Weights of a small transformer language model: vocabulary 1872, biases.
MLP neurons of a small language model. Each row is named by its layer, matrix (up: input weights; down: output weights) and neuron, and shows model dimensions 48-175. Each number is 500 + 25 x the weight over its row's rms, rounded and kept within 0 to 999. Numbers have three digits each.
Before each neuron's rows, "fires after" lists the tokens most often just before its 100 highest values on Wikipedia text that the model never trained on.

fires after: "19", "20", " ", " Year", " in", ":"
L6.up272:517485466483473483542497541503487490509467500516439464506473484470518499500514499506493501570488505525507481508512488494508486469544501470472536502515540492483478518503479497474537493482497545531519475529525516491483516504548509547519509481514488489530532490488534507519497503469450514525483506524478461501507469510508489479519488506466494536491514549527520453509481459490505497508524
L6.down272:455526494494468492516501507533477492474470526538507516428541491527499484517481490523507508464488512523519503513510505512450504552529492521524470480507517473492494452482510541498479504496464521462477504545467443480480510528508510512510525518470514528505492513449505523534517445488497485515513476450508459504509476494541484513515507518500543512511506476475472455515478513522518503483522

fires after: " h", " H", " T", " f", " t"
L5.up412:479511511493486507503507492509491509459458499515523491523553480501507484479500545532481480478497553497468536550472532518500518488497475469478520503535492564527467448484482479494488480525475497478473476496555523452481503475530539529503463493455507476536487499544497544503485498502534560477474493495467468548459465489526455492497526505567481529516507516479508522495526501507524507475511
L5.down412:495511490489485513460496490505528482526524518531527493440539497498491530476488458458481521526476495525505494489540491476508505542518526470525513535515447503498468512503488508468494477493482492498524459504456538521500530513500499522519532531504527520534510497521528524470534506528502491534483508493510505527528511498474514505481462507483470413484451473467458464488531498493496471505443

fires after: " c", " C", " the", "-", " Re"
L6.up883:459516459463499517497503517536478475516525503505501477532507467511462528482529499510500543493513527481511475496559494508491490429516494483495494507544576501495466492491497494481488497528493464494517539497518468468485459519492449541495529524497484458482523496508505472499499547493511481541445546522486519530484499499484478468543481456489526518510481498518491517480457498518490494474522
L6.down883:478523487504537489453507476513496464549534540495489451445543549522492472484476527523521477461540486538477490506530490474494532498534500500510476496498516481486515492518463499505496526465492515481473492520491513497494482527487496494477546534489517502470463521444515519510531543506564486481510486498495497505515462503526472497529472467521507494480513492467515481549529506537457463535473

fires after: " S", " c", "-", " km", " A"
L2.up300:499487513488521494531501502517437485510496457502481464502490473529514488471496514501469484506510502497531525499527486486535498493499491561505440467503502510475475528485506524518482511477515485482493548492529510462489476460454480514495498454505452494487510518519521497503534512545515504494468547514494486474508455477519461489500442526512474509509474506536487496510521507499502487489503
L2.down300:525515511488522493536524526461516468503499490496513495489496486513484521511472476505483462489561543494489516477521493470477571564540500536485460529493468515490493502453483514498500489501497482523491489496514479502462488508499531490476476477477469511497458587510511480511549530549470484492492492454490536509525507449517489501493490511492473504482477515475500482517529499508487492518457

fires after: ",", " and", " in", " to", " |", " but"
L6.up788:536499475504487471503521475509444471512532507516537502455503459469504467546497530503505479465463531472504494495505537521458511510481503480488493527498497559490495466530493477485507465490494500509479484523532475527546508495495489469480518478486498458489522509506501548547506456491537474490564482491524502511499496503519573546539516496504525490500492454516579519497473530484530458483528
L6.down788:526492495475502457511502495479492496518525502480508503507523551555500487495517484505462502494427531516494550509502471524463467526531495550484546483504549503489499493474505532497532512442533504475499461500513428466515497466517527516483494513483528468520499496507441473518501550510502463501494517482535499478479492500516497487492540482499495559519492479485538510494500524517513491510526

fires after: " W", " w", " H", " Aust", " wh", " Roy"
L5.up610:492465512484495572528474524471482534513489523518498517530535496514509514494507499459525495527529525512484512540472488469526509467447491503487516516459518558467520527516470486516487489501475485460460508531467481480500510497549457480554490490495497496513521515490521487509548463464541513527466566503507486501489459522474476485503518432526473512484517502536563478503533507479495464498520
L5.down610:482526506497457450505498459482530517492466461554478495473564504491515477488532523487490510518509496522501554490483536483473517468487505474470505514478476492552476527555476490466515454487503521535533487482486472524493499499475493500510472495500484492473469526511466504523484474506474438476500495487534510525505499484501476513532497482538478460455500520407490508507530518455489493498500

fires after: " f", " F", " S", " t", " T", " D"
L6.up682:484499515481459481492455523496494475486480470516552474515507497492549521470523540505482489510525516496543516491511478549510512472481468511482526498513520483473501464557504485508508481490474478497491456519530487480479550535545496540486527440460522447531528501465514533531473507496544441521497492518498467534479510462503504500568556489517524550502512479501475531531500535497498487464495
L6.down682:479526547502505488554497507509526487484510505489525521465521507469495471544515488423527516553504496485526487503511524461495463503513464491498481549523479528507527502494477458495505474490493482504507509492507553509502498487454474550516520478435530492533514475485471527478475533464464512527483492474553500500496466507510514502513506509493479497509528491489500487469520485538537487521494

fires after: " T", " R", " D", " N", " K", " L"
L5.up631:508511507498539520463496466486496525552469521508552520498493473568484499526500523449492484483535501501538474460493527547470502505489478491475504499535501518532463466515514500475490467520473460478516476467528485480502496484528512515534521481523512506484448473519529547490496504516489477543537500499458532534475476493512506542543493505537474486524452506458463506512505490481504523481481
L5.down631:476525524480517529506520501481519480487477471559508534502502479476499508478499474493511527510498449523519480448506477521516511503523491507479519470516508471474461504483483537482530471489508565511514496496519505521490501504502491497498559513509495477503522482488430499515539509492448531490487532515470509502549541505461500486479507506513461477548518488485494508561521504530488516505508

fires after: " L", " l", "l", "el", "enn"
L7.up830:484542542476490506530469527500469475481510491475467522484480513493494560431487514527468510490506492505512491485447522479482450497484477533499509511527524523528474501500526556514470508503521497518514523474509535491518492541483470515483505464516505499494525445514500455493447529467506485485484483503478470473487520497508490516493505444491497473496508484534553483475493512463500521477518
L7.down830:513482521545501499513523510523478490514467541446522489496490521497458508481476527504500516519525492513455511484520510491512539477549484513490526540485518512481513512557510442501490483502520486504492479483513468558473556506466486545511489510474470517514537516499527506442449471497465497486496490512509485494499495463495498531501479502456504470519531510493472494462491488433495449502525

fires after: " G", " g", " qu", " St", " adv", " Qu"
L5.up181:493461472471498512484486514533431515489498514485453479532507463468527533459466511551487510456514509501469506540472475495507482506500480521527491457506485518523545494512507527442520525514521509482511490496492523493452506496494488522493491507508492483519502482517511522486490485453476486492477491523549492542535547525518486486501500489500511534515487489526449473499496488485496530485492
L5.down181:522508521505534429476506531462531525481515434527526471482505521517525500502507484503480524453475501475510520525474495486492518496516465517542523461477490478492528491521488472479511508463457455495465515548492479506530482493508534494511430497516477487575459471467495461486468471521489525529543520492509481511520496513505461515520496497521498521482521496503482504490549480466499476477520

fires after: " the", " An", " Bar", " B"
L5.up309:501499516536511539498505534464513511427509510512514491543488498479516505510518519507453477519525466512518473494534542538521534525506510478490462489499504493482476509456490495471431495528463506476490492500482459509492486491510518456458535525490469468522497462499531530453506494485532450474478522492468443481466525519492520531503522530495513467473516468537481532478521478505503511540539
L5.down309:482459507452509530492501482448499482512467489535479502487484575523492464523461517487485498505515511480488534434499534468481520465559492527496538530523475494494497510499493487498492484517518536420507518467542522485472536462481501562482513541573538506525545518459489485488479494510474478487513481489529543520508491479429523509523503466499532500529486502465501555509500475492477507527505

fires after: " S", " of", ",", " H", " s", " |"
L2.up95:481501473480466540505478455511486515475541554472490525513511489505509497478502520480475461541489488542491526482552470518527530505501514491489497463467458512476504476515500489473468507495487489507474538545515502499500482456502525502509500469465491537508519480505479441496513459499489503501511531504500502482504503515486476521503520502541549460473487495524486483534470461494517473460507
L2.down95:528531500476530533502496519483492475496519530469542481507509502519476501505489489508516490516470451511488511484477469497477498478464483489477490526472492495450513493481492511475528506521523514509512544537509508510573473472494491502485468525504450509478503451488529453490525526533485505535491502502490446444512497481465517460509505477521554527493541471504517486550517525475494528523529

fires after: " M", " m", " T", " H", " h", " Al"
L5.up268:475497464504470514532490510463479470494452520526527516507477439497474517475509502503515553520460474505455481466521479509524519485508500520538529477543489529503540537490518486507505475530488499522509484499530511455529517514466547467512538519560467453515521463454510538523518487496489544468512512492505523526483473496512509481511476461496465463512477474514450513514508564511532468495501
L5.down268:465503494473498494506532499477485531495549499515508488493484520480487498468513493509530513461501503511481510510481532507484492557515534487500442503457523484468491514488513445540524468502469519487490531518479469475531506508468508526501486496555528491515494507476515500524516528501499488482448489521478509522491535510495510501495527497480556489531469500504498484425494495493515506557481

fires after: " s", " sh", "w"
L5.up365:506473556485488503493540497497495482535506514494492522495487489503462498453473505463489468523495449520473516530472474471528486440488539501514497491505499497510488545528506509474447486486490513516501458521497472480551517516577489486508479491470486512525488537520475476546545483512480454526520518521492514540524491545481554511512492494542484516489527493512476480503511512511501468517530
L5.down365:484503458517574509503484497498472530493462516486470466501520497525510479489494480505476531506526499478508562525513507493487414530474493479492520501484516540459514455489465519493524547512515525496485476520497473543495445462465534502482525460453498523519509550493536454548484521491512474528517478475474441465526550472512480498511495519521524519518493474503511506494476529486473514518463

fires after: " New", " South", " North", " York", " All", "ral"
L5.up885:521472497536507529517517491480475513494523503531527495539486509511509512486526502514468530481445531514483480518506503488516516474495459438448506475511482541504475518550508444518472509472497480546481481492518457537532530512512520514504499480527540509488452527469504496471486544473469504513455546481486508460487462534493483508511479528528508516490547462466519465508497549478556519471457
L5.down885:518551485526537499486465511486522493496497482461514494472489516489562492519485488518560503495464492498497483482498557518531470463487498465544462487470507493524471487464521496504503497522524511470536487472498481510510505478493490563458499490505490506487521471518505524491461495511509476484513545513500510516474490518515516446548510538515545505511514467488548519484494493516513488515516

fires after: "\n", ".", ")\n", " Wh", " long", "=="
L6.up454:479528513484448524496495491488498529549489515527486499510499484447529497469547503469476494473515515516525484531473508487513467494483515536519487527498493500497499510552510451519486524466541498524511511483500546503467461535480474487450533545529483453517491511470508525493498504505537519436509548517519506491462545492487485506498493431519476506507545482519487463453485518533485526481506
L6.down454:496508495505515455484518551518507498491502526478498501503495528499511507507468508556497515522477507482469523511470494517507465465524448447479535488465500488528494512513528530469535493534475489499493482511497489521485503512523522475499428481527550521476534514508499482493537470507488501473536505487520515530450544492543497514493551474492512489520499480505483479464474515529493500549501

fires after: " C", " H", " h", " G", "C"
L6.up452:478549487526482510505456469486468507545470482505470505463481498481522539506468499527529485505518518502433511474492502506530539502530493468515471501504510487484488477474513486519487507508500517483465514467531444491513511551494497488527494535522514469510496461523533482484511456438508526524462494540443563496496480531467494539515508518534516461510520502498458513529521485526515498481540
L6.down452:473468499505496493524493495482477503484537454456510467529472527464483518477521506481538525432503517492546506495489497483541532509470507488468521450468506511502509472480530499537523461493478505427519493505491512453487514532529533524470474527525509526487457527501517504490502452557500498497523488508472492502506485533470493531514512474498522526502527544532520511468471501478488522536500

fires after: " N", " H", " S", " T", " Y", " n"
L7.up571:517527502489476513558516442466474489503471535514511464511524511520515498461507508491533468511504481482535548510492471514509468494487509510495485480503483537480515477500527522486520498493487483512523519490522530450491538548510461516507496456469494477470496460482514534460481502466492534503544539515459473552507477482468503498459501478517484453501512518491473511464488537471510490469504
L7.down571:460508489513482504484527478506508497482490523543531494531516503483493493552514470493497519503451500486506522511486524512472491524508500522479474510446483470464506508553527505491514492522457497491512478482429502503489498470539518482475523574512474504497520501515480531487521492490557497450484481496499508484494501454496477491571493467517498544525498508518498507533504492492503510525503

fires after: " r", " b", " f", " l", " ro", " L"
L7.up888:467506522518470539488491539480480495506493501558466571515497481496507469478482519489486493486499493501500502496527524506565497484554508540545516484510515475517461492497502497489554498484513481509493539492496500524507515489535487511476512480585507446556474504473498481516468522490507487513521487475468483489502499481453478487455518505490514477529484472489526490474498521509525512528492
L7.down888:503500509492493474491548557509544486509444535558490529500506509492498463483522490492488488510519478501497466502467522509473476490432523505496496536499519478531507502468486486521525505477487462509529507502459488517495540467523472540500522497496470531517539521496502497510466486554516435522517518504492495481488451444536497503470520492485498486467544518517470540472539492552535508512529

fires after: " B", " S", " s", " d", " b"
L5.up692:512454486482500489459486485510501521520516535539511517508493504459536521507501552486466534529544531498503506507492504522537508517493538494481520491480524500479492507510505464522529468519501442508479460504494508463501485549513506530462500444460509484482497537485523507527495466475543483436452470486496465518487497554486496503522554505501552472511477463516489526476538494510514511508475
L5.down692:489473580511520536498485537488503501503527510477512491511490507533506523487459468483450533497521546490501539464495503509494505523465478500472491492475489487443488507535485491488555471491512481527547512510538482531497498528468507541512509494479501494514516530492493477527506515487477548463511548490515514491476543500486505479530480511478537541510518475472534497491513496503524500486489

fires after: " g", " G", " ro", " st"
L7.up178:473499464464539459505553481532466465529499510488568521483522528517495474528518493478515476450502537513516496492496512467533511498474507522493491507496517469515522500525486483509460505468543481496487509478473488489467512523523475488474505498536461476528497510439495549508488487446491517497520484487485485566508500464497475477514479489537475524502500509501442497500564482481502525503485
L7.down178:502507529475486428523499526491500479493490502450478495490511537508501508533542486445479500467521526504463491477550499473495506491487484528448484550527537540487478493506488482472519457491490522530504488512462488498553494513485503497520452541528507518517497479529551455492523467516484465496519499517548456482535511541502477510509511521510479485465473453470505466521532472472500496499517

fires after: " T", " W", " H", " d", " b", " t"
L5.up643:493527457479485505514491538483501514545520545511452536481546456537543528500487490525497504517516520523526574520515498506526476468532467495479476510455500552523487497480504509470470473484492510482450461474508511489455488467544502499496522498493556487529475499467524467486540477496511498492468501518492477563519479491485479497486516476533486506505460507500476515492472568486522481539498
L5.down643:536521474521485514503492546521492511474491490534502544492529496525480490483459506509451502556527540498501528508504500517482515483471497522504475498509462493495491459468509454439487495571494532493553521508501518521518493520469517528501494486461521500466511545486497498485470523522476512516505452492551511457474488494493512488508455495480498492478481521472520479496499545494504432475486

fires after: " c", " s", " f", " C", " (", " B"
L6.up527:485505472497484505484470507489491490547495542498506515517517532527490473531506492480502485537499510516505483535521484495527530485555501471453493473515541521490494536433499515529475547511487454488523477472496478531524496482528511501437542489470499485492513487522487510482529488476514488517499480516497523513512496471481474517508483505504519532492481516485535490485472505532518477472509
L6.down527:467524488478506501463518462448487505460497468474510471496510514475496451504486489527502483483518494536531501478518566469488537488511509514546484483492541493516497492495476531515558460487513503469478452511469494516548506511498494467515485503531468535486493503485508484506495500487492494519510470480554478480507469532518489510528497545553497539445487481484481497542547497511457476497494

fires after: "–", ".", "-", "/"
L7.up71:480489525443511495508492488499472520516541508512497487468487507469525415487484535505551529532554433515477477505508491488492458540480493518466521519473489488507467500470502476476493449520528502526524515476526519448493484470531507495504496474478439519465480507509506445531500526519508519477568502530511526484503508533482507506508514483530530553492507516499534484491519485474498508479530
L7.down71:481510465468487503486499478497531547545452502490529465479527522497505505506496485506501488506484483513504490478521513484494522530489510496512523491524488524495484478493515490527495504574512502481484487512483556497520510479481485484464428544525509505486519539533494508463496516442475528503514493494501494500474455515519508505494511499473507500492482508474519478568481479572517473496462

fires after: "\n", ")\n", " and", " a", ","
L5.up581:453447522493455483479455477516483478539484490500479519537474490450521501507575483490528478522474508522522509498498504463488475534489497501513515547516489501503533464547510523480467494476491518506492510457533528459523506522488512492494544504497451473526508514467508489517487486514525525459519508509517525530476495473459508499501480467556493534515475498488475482507499502528480523517511
L5.down581:525479489480508489518518496503489486484480519510525485527490504460501493572467527510496490537450491505493499478461500459530482463549499493507507520496481495513516490463530506478533456489486496500473468517502560490494499490509543502513426490521510529504506490495469492497519500515499484511501515516544514487479511477556487531477553498508513507505527473517514521498483517493527521523476

fires after: " the", "-", " for"
L2.up860:487460492462540509511521506514492483515490488518465478550495506515474472492501481509512503523529472514504464509465499529509495494519498499487491475481472490500532501488490527491522497520508467505519523511502507475480547493565588490529491529523459463490497483491511471506486504509477466496458499492486488533488480519490491495484491491485520509416477528463502491493548504441493508549474
L2.down860:518497492474493519492556474507523532532508482524546505457490522503497498501494535535485469525509504512507560514467480439478484501529476520540517474499465483486514485539511479523456486545480504506487472492492510528502484481492512494508511474510519489535531501496479479519505539496473492520471485485485515501488506513465452538509519481483509507505514478493523466530514522487498498534507

fires after: "i", " H", " L", " r", "a", " R"
L7.up709:543489513495527504518454472473474509478512525540479513463501468526498511503473513457511499453499542530497580498504515498491502495523491536480458493490492505487531498500484495502493475496487499471523510495505469530484550453544487569513539519494497499472530527485480538456484466507497536513504474503474498526448496478492525504480528497508529448554488514466476525499516483534546472504457
L7.down709:485498476539508531494494528480512460548503531524470544544516475505526444492519508468485478552445503519484499491503519549520506497480492509492475511458499512476505486491484500530553510468496521489547482496521483482476514466534528500481479518518490535469500440499463540484469507531480492506484476477503451452508535503497510459521537478463452457490491551483511528486513490528465486494476

fires after: " F", " A", " G", " W", " f", " B"
L7.up364:490557493499499502525467476480516500544523498528545529549484470495593513477486502499498540546459510485502504542466447523488532461535527491483498488504501512510496510511534491508495487489459496544466545511484493487500528495534474480506494529497491485492469500502470493497498513491484469501530494503514531516508480529492488460491468532524509497504482538525458476502496510494490474513504
L7.down364:536511473480524520513470516495539552513493530474493545488506512468482526510509489473489499476441489531523549494526488491503559489456517516479508527484447547438474509469513476507538496472497513485505485503485509541514461525488545503529532535482465503452456493476480470504509518514460499505523507510520497508482547494493495460514514479513500483557516509505487500491491489458540499527471

fires after: " |", "rick", ",", " John", " a"
L6.up90:506489501515490504501470534534484521489534478530482494475513499496471485479500525523483518507446561488491483531502473480539497465495506533495474518494508559475511505538513500484482500512501516520469531461487491471573411527544463489471547509514483488535470518510499516465484450492502460467470457495530487530535493539449501535539524504493525510501490495530458520538501478472493490507490
L6.down90:477529500514479476465529566516496500533537488462508468485494524546490492519475441503459427499459548499494490511517514512509497535484475500465515514494490535487500468515540505485481514531505493524535431532478514540515496498544511511515504519494516473499484497478453518506513532512513512520521515489518499478513498471485501515447475516488474487508523542543532501486525505515459463485507

fires after: " f", " F", " n", "W", " W"
L7.up414:463525530495437493518506535483499536509487479510480512491471495492475547500474494490490434485467502482484531550483508504495471470458483492506486532534495500466484521522531518550480478467543494490477468479508465475521475533481526522496514429504483511548497469492511545531491525521535542492507477513465481475479503463504525540528526516470477510500491498519487465545527496518514482479554
L7.down414:477496496541518497504449524501498535454567495461472453481489503483469470542448455463509502534507540478507532428518514485514535482484493475547528511498536510481511490506486493523547485489463488493511489472479512514528506511489483487488487538506505495493462536541469493460512459457518490511527468485530457519539506505547532500490486489440506497493493530500495526464488477572535505507523

fires after: " H", " T", " B", " t"
L6.up847:497524525502482531534478476473508546506481525526491505518489496497549503563540508497460471543520523521492528498466474518493503521482495459496434510509520553485498503504478493515489537514483498452501506492487520498487518516543489528466479553465510465525486423475459496476512494482442472468506499498454487551499469494458481543456535474515516535524489546499462527524480514501505489504443
L6.down847:516513492503473497527497554544527504488500520505461542477552512503527517512504493483484536504549532538467525522515475500483508496499505510490478502459509497481540462506486480456467525438489491525491515526471521469524517483550507488512527470490496483492525483495511515498469546513509518531526453502529475475518488469494482445506470513451451496496477485555485512498490541555494495490505

fires after: " g", "b", "h", " G", "y", " b"
L6.up352:501529487477495486539466477531486516529499516501510520511484488496514499497458500527532491474502531474492473520473469465495501477486500530497518477455467457503525518473493469528507517520472517495482510494510500500487479456500436488525541523493523509512542496512521541474498450474492516504518498500489547467491503527493489490491487518586545525476443558525536524477515470561511516513540
L6.down352:524481523479490489474551507489516462488479435491504454470500494489518501414553497487483495525503468519444481546512460506515496534520510518474500532529501499490501487467483532490510429478517509536511522512490499547509512489497502529511464517522495519507484502522494433500495513489499473511496502484515499467526490492500516519503514522509498509480548462462507495501534479452476454492511

fires after: " t", " T", " f"
L7.up383:502473422454519459518516491511525486483536487520455498539512511503512504503519485460475528524521491480493483504560514504538482477509498499493461521485514493488554506457518479477497459502497467520491518509518502492454504501546516519494523463449492484551487489485535482526512540486518494495474498531489477541527479504538510480519478520550489493507503484494463523509504535501486534527500
L7.down383:484487544469494481522502526483495487446464488504495492498500491480526469476533497540482474513526492547486454503525486491500504412491497523500516476506491481456545484503513500523489527501517599540481472467495489530534503489521528492474499517498476504534505494489525491488522481467514487497508483483467531521505541499481484475497448491468483468543526503487533462517507522495504509522523

fires after: " c", " E", " n", " T", " N", " C"
L6.up512:494530447502536482528513475514481466540500554508546481480498445489495505494474471504476512533472440527508536451519487503498481484487549470490446501492549501478479467523535500488468495497475511484487512507492546475487499512513530537539507471465524485505472537463539511446473494489491475489480512517468509482477458519518469532529494465514519460475520487503496500544510486482533492474519
L6.down512:498497497482480509500493516505534468529492502518507521488518511452480544457531474505530479496502540507490494494516478512530517475492515562485459511449517479477523521511464453523549501515470559526467435448498514499548458493516530505483545444490510504509503534465513532516521509513502493509470500470470569481487492482480517505522472499465539521545505508471513496511453481502500490500436

fires after: " I", " T", "I", "a", " K", " H"
L5.up73:499487494543538502498541465506499494498463509536493538501487489497495481488481504502489433468506541554473529472484478514535539518510492458507469494502513489469525483494514490511473479498499509515487484498518482516518489483515540574533522490476480511513547471507502566480499437503463545511475504491506499505493494508530478482530519471487500492471528513468508520478489485470519501491510
L5.down73:485514506455515513496500483500502508456482516471572526469505486499531483522471516523506546515483473495480539455513510491525516513474521503510513511521502491511456517540461457491493500498517538500512496533524483538498485518471497467526478553493503542542459462450479508449491495510475496516505555530487503523509462484525505506471508496526481461450519480507507495526465449512476498480479

fires after: "it", " am", " pro", " to", " in", " Ag"
L6.up368:481476466474527526511497474535507510492506518534525467503467515494528512565492533486499479517514494494514472456484539506502511478527470516480489506499498478524487472485493485507483511494521474537491489518468451457472492512497486483493542481512533481534551550563506508500440492506511516516484510491502516495515481487486493490442476540463494528494492482521529468512533528552499485451488
L6.down368:486513448508572523493525500510520498500502451594419490540497493542469477487518502502481490509463448489548479516490509523499482514508504525476494534501469495508497469475538528512512498494446536543532496491509516514540524507515533501488501501470534542476491498503458483497510504520486517485484505503435499478482494493521511497491531518483505486516514475522464491479473515528498512558521

fires after: " to", " in", " a", " the", " his", " an"
L5.up232:508488494516520545524531509489515538509503482500488497490480482501551497543504485480522490477510465499496453466512502513517522494463478508493514508535535514559543533493487492507490509476471481523487488542509531474522520469518524472516493499460495434469509442540485507516539501480564523460463500551463466481502529500538537533507469508476501474463533534521488490495468475474502494522509
L5.down232:497499494490488487445481483520485523506490502476545494492513504494481494504475526481481517482511517507481552474520469517461476499526487490523486487508545470508479493521519489499490455485515532505498510515490509521504515499501510531464488468506502489503508484477465457461514526506492436544477470483506480539477487487533518510513530505493451493560568483499520515538499455529505494502476

fires after: ".\n\n", " n", ".", " bel", " N"
L7.up372:483494512514464542478538520542517508502480485520516451508498538543484530489512548498513511472464483490462475457490490517477484533508477527459466513526506517522435506501518467533502502451499499486514528486518510462458470483474494517500517531450497528544549513515471545476519516476495515550498465520509513518511498460474467488468473530509514477544497529504486505535462484485519541497511
L7.down372:487521534464503509500529452499512517509457498555557492476533461515493486522516464479507475536475495521533509466506548458497556503539542474468519502465456507522526529511472529508523502487472496469488478507468524509501505495515501470492518541478451543489455501486509493472543487567497476524486475506462465507465495478520517494493477508529489467508545481487493488513503478467495515522454

fires after: ",", " New", " South", " in", " North", " United"
L6.up435:484535527513511516497506491455486472505459489509510506492498472524478478503492539521487539531458474489519478530491565495487512457518475506489435489478506542485531499494499518540479518511536487533477487504484446478508546493532492504477514469497503450478471534461489500508503512488544494478481502475465476490501492531541464505490469499543479506498560492502540491486515450480507505473477
L6.down435:557510497496491538448495514483503498456476505492517494501575479517548504536466510458533501466497496545445491520527524477499494520487513493541489511504490513518470527511458496517480507474489503467494529505504508513519487495549487485491447516475507485511502496530487488496443520482487496492472526471532547457508499531466482505488500526530512511546530454466504521503548504472503495490505

fires after: " p", " P", " L", " l", " Pl", " sp"
L5.up30:519505546532485499534472475506505523478502502494504472530498502550503490513483448488511455522528462495504501497498502505518490507522483457503496526513503515546534481487543499524454540504531513522474520550497477497444493495502478483513488481492496471566475459537518483442480514523486453493490499494484461464465518474489488477469457521513505515487481522472481506478490553501505528535557
L5.down30:541516538516491530480506491525498494475483497485463501492508500493501525464449462498469505547503498510474477506492486466486514532477485502534501509525531513524496511470523467486495487500496498487458469485529444498486496504486520526506477564508495501494509549519508480505516527508471511506490446506506514510513494447478534485482520460498530489539487521486465534510494448467490521467490

fires after: " a", " d", " L", " b", " l"
L7.up413:531533482522486524510440529495477505501529541475474496514468498504473512485497465499478476476568521522499498507450471494506512484516488529509502455476532485535511488503506550509497501531508522537502534506535496524482499463456474520479470473531532489460505460461506479504517508522510541527483496529500519461494506482509483515521457481507521493488488483510524517494474459505479509488504
L7.down413:537490529512535524504476453509505495495470455482482505500489488498526508493485468488494570505536491490493546510497527458512501574482479503503485513467448518510487474531516482509521497471488491527528509533505485507490517489482500480533499498479498492476527510483506445512493494503505501493525470515508494518516503447505518523504474509574505484514546477499509498515516458491506519474530

fires after: "19", "20", " ag", " f", "ober"
L5.up307:472491483524475527527513466425505514578481497513500459490492487551478501486486499512489516505465481512506464527437520466473507534481501539488499491552527522493506499493534521494492520491495479478474534518519525494477502504466491511489538493439517455507502476531504505536499481512489501468509497497500544501487489523480548520469492505476487549505538494488541461523538518518512513462500
L5.down307:483539495504531552478516474507534476450492496507492514497528457489519507503518524530461497464515509535503484511509474460477504469413509491523520482528494539486505482455487530485480487521455501482493504505506456467528518519520482514511471535475508541455512494486474471526508492502521479478488491500519474474467471518491522472548505506508553534514494468531498515514527498482467473448517

fires after: " g", "ir", "ou", " G", " O", "g"
L7.up703:499537509472539484488506490541462500502475498524500528490465579526538517477484483503525512488520484477501532496464494490515498475474493482463520504499487482461472508511493524537515534519473463481484504442523518514511512490508463472551500481506474503447569549525478455510488469462518484470485467528490511529506503525543486495540465502521501476490478536503508497511522486510479506535459
L7.down703:498530493509492520510545509536486456478539488477520487519503479537550528457471535516471537502568512515489493485469448478496529550583493504533461512508467510526470485545505496484512475529512492493490482493534514530513516454518490525489472537494481498529505475505491491466476481519525450499489480530500469519541518490475519483534491498528463485504513506485497497488539498464487502470477

fires after: " s", " k", " l", " e", " K", " m"
L5.up560:512501540491527517529486496483475522553519527483532513470487479501517498516540499485486442540526524500496489529472538497490488490491510488482496486467531487469475489524523462490445489436554482480512509488506474475494517490471491529499464477469475515476482461503498500509511487451526468471506496509480475520497451494501520485511454551485549501475474523547516515501477543504488516458517
L5.down560:506521510535556486500533506496492516561523538486518470436492531517493492496533503495479491512481521469490550501487496462480461472508496544467553524543506473494514511490544480503507486402494517495518501506454521521498456513472505471492485488510498509510502495453482518527489503503489545530534481459506463490517502480474501487486516450504526498510477491483491492518471460507456509503462

fires after: " f", "-", " (", " g", " had", " an"
L6.up624:493519492456467474554511523519486483495496503511514488498505476495531472497484501492504545473501518517451468501491499503524466476505500514514444488545526497452491483459519496507495511450501485525523493494533506487508539507488455457497504476522501514528525510492524519530569524450533507513484533474487474547487503499504467485522544483523546537489450564521501492480553510512488491519484
L6.down624:525474532491491449488516520466494466509510477463480480519507531462492496518483490496466493511481492517500492554486521483465512493547522541556538461517492490530495459522511474500490484528489479470482463498521515484462462507509564487482511496553491506519539510450483537508472520495471478505473492489516496539493521524510497524426503507527533505477523463478492474488516482484501444523505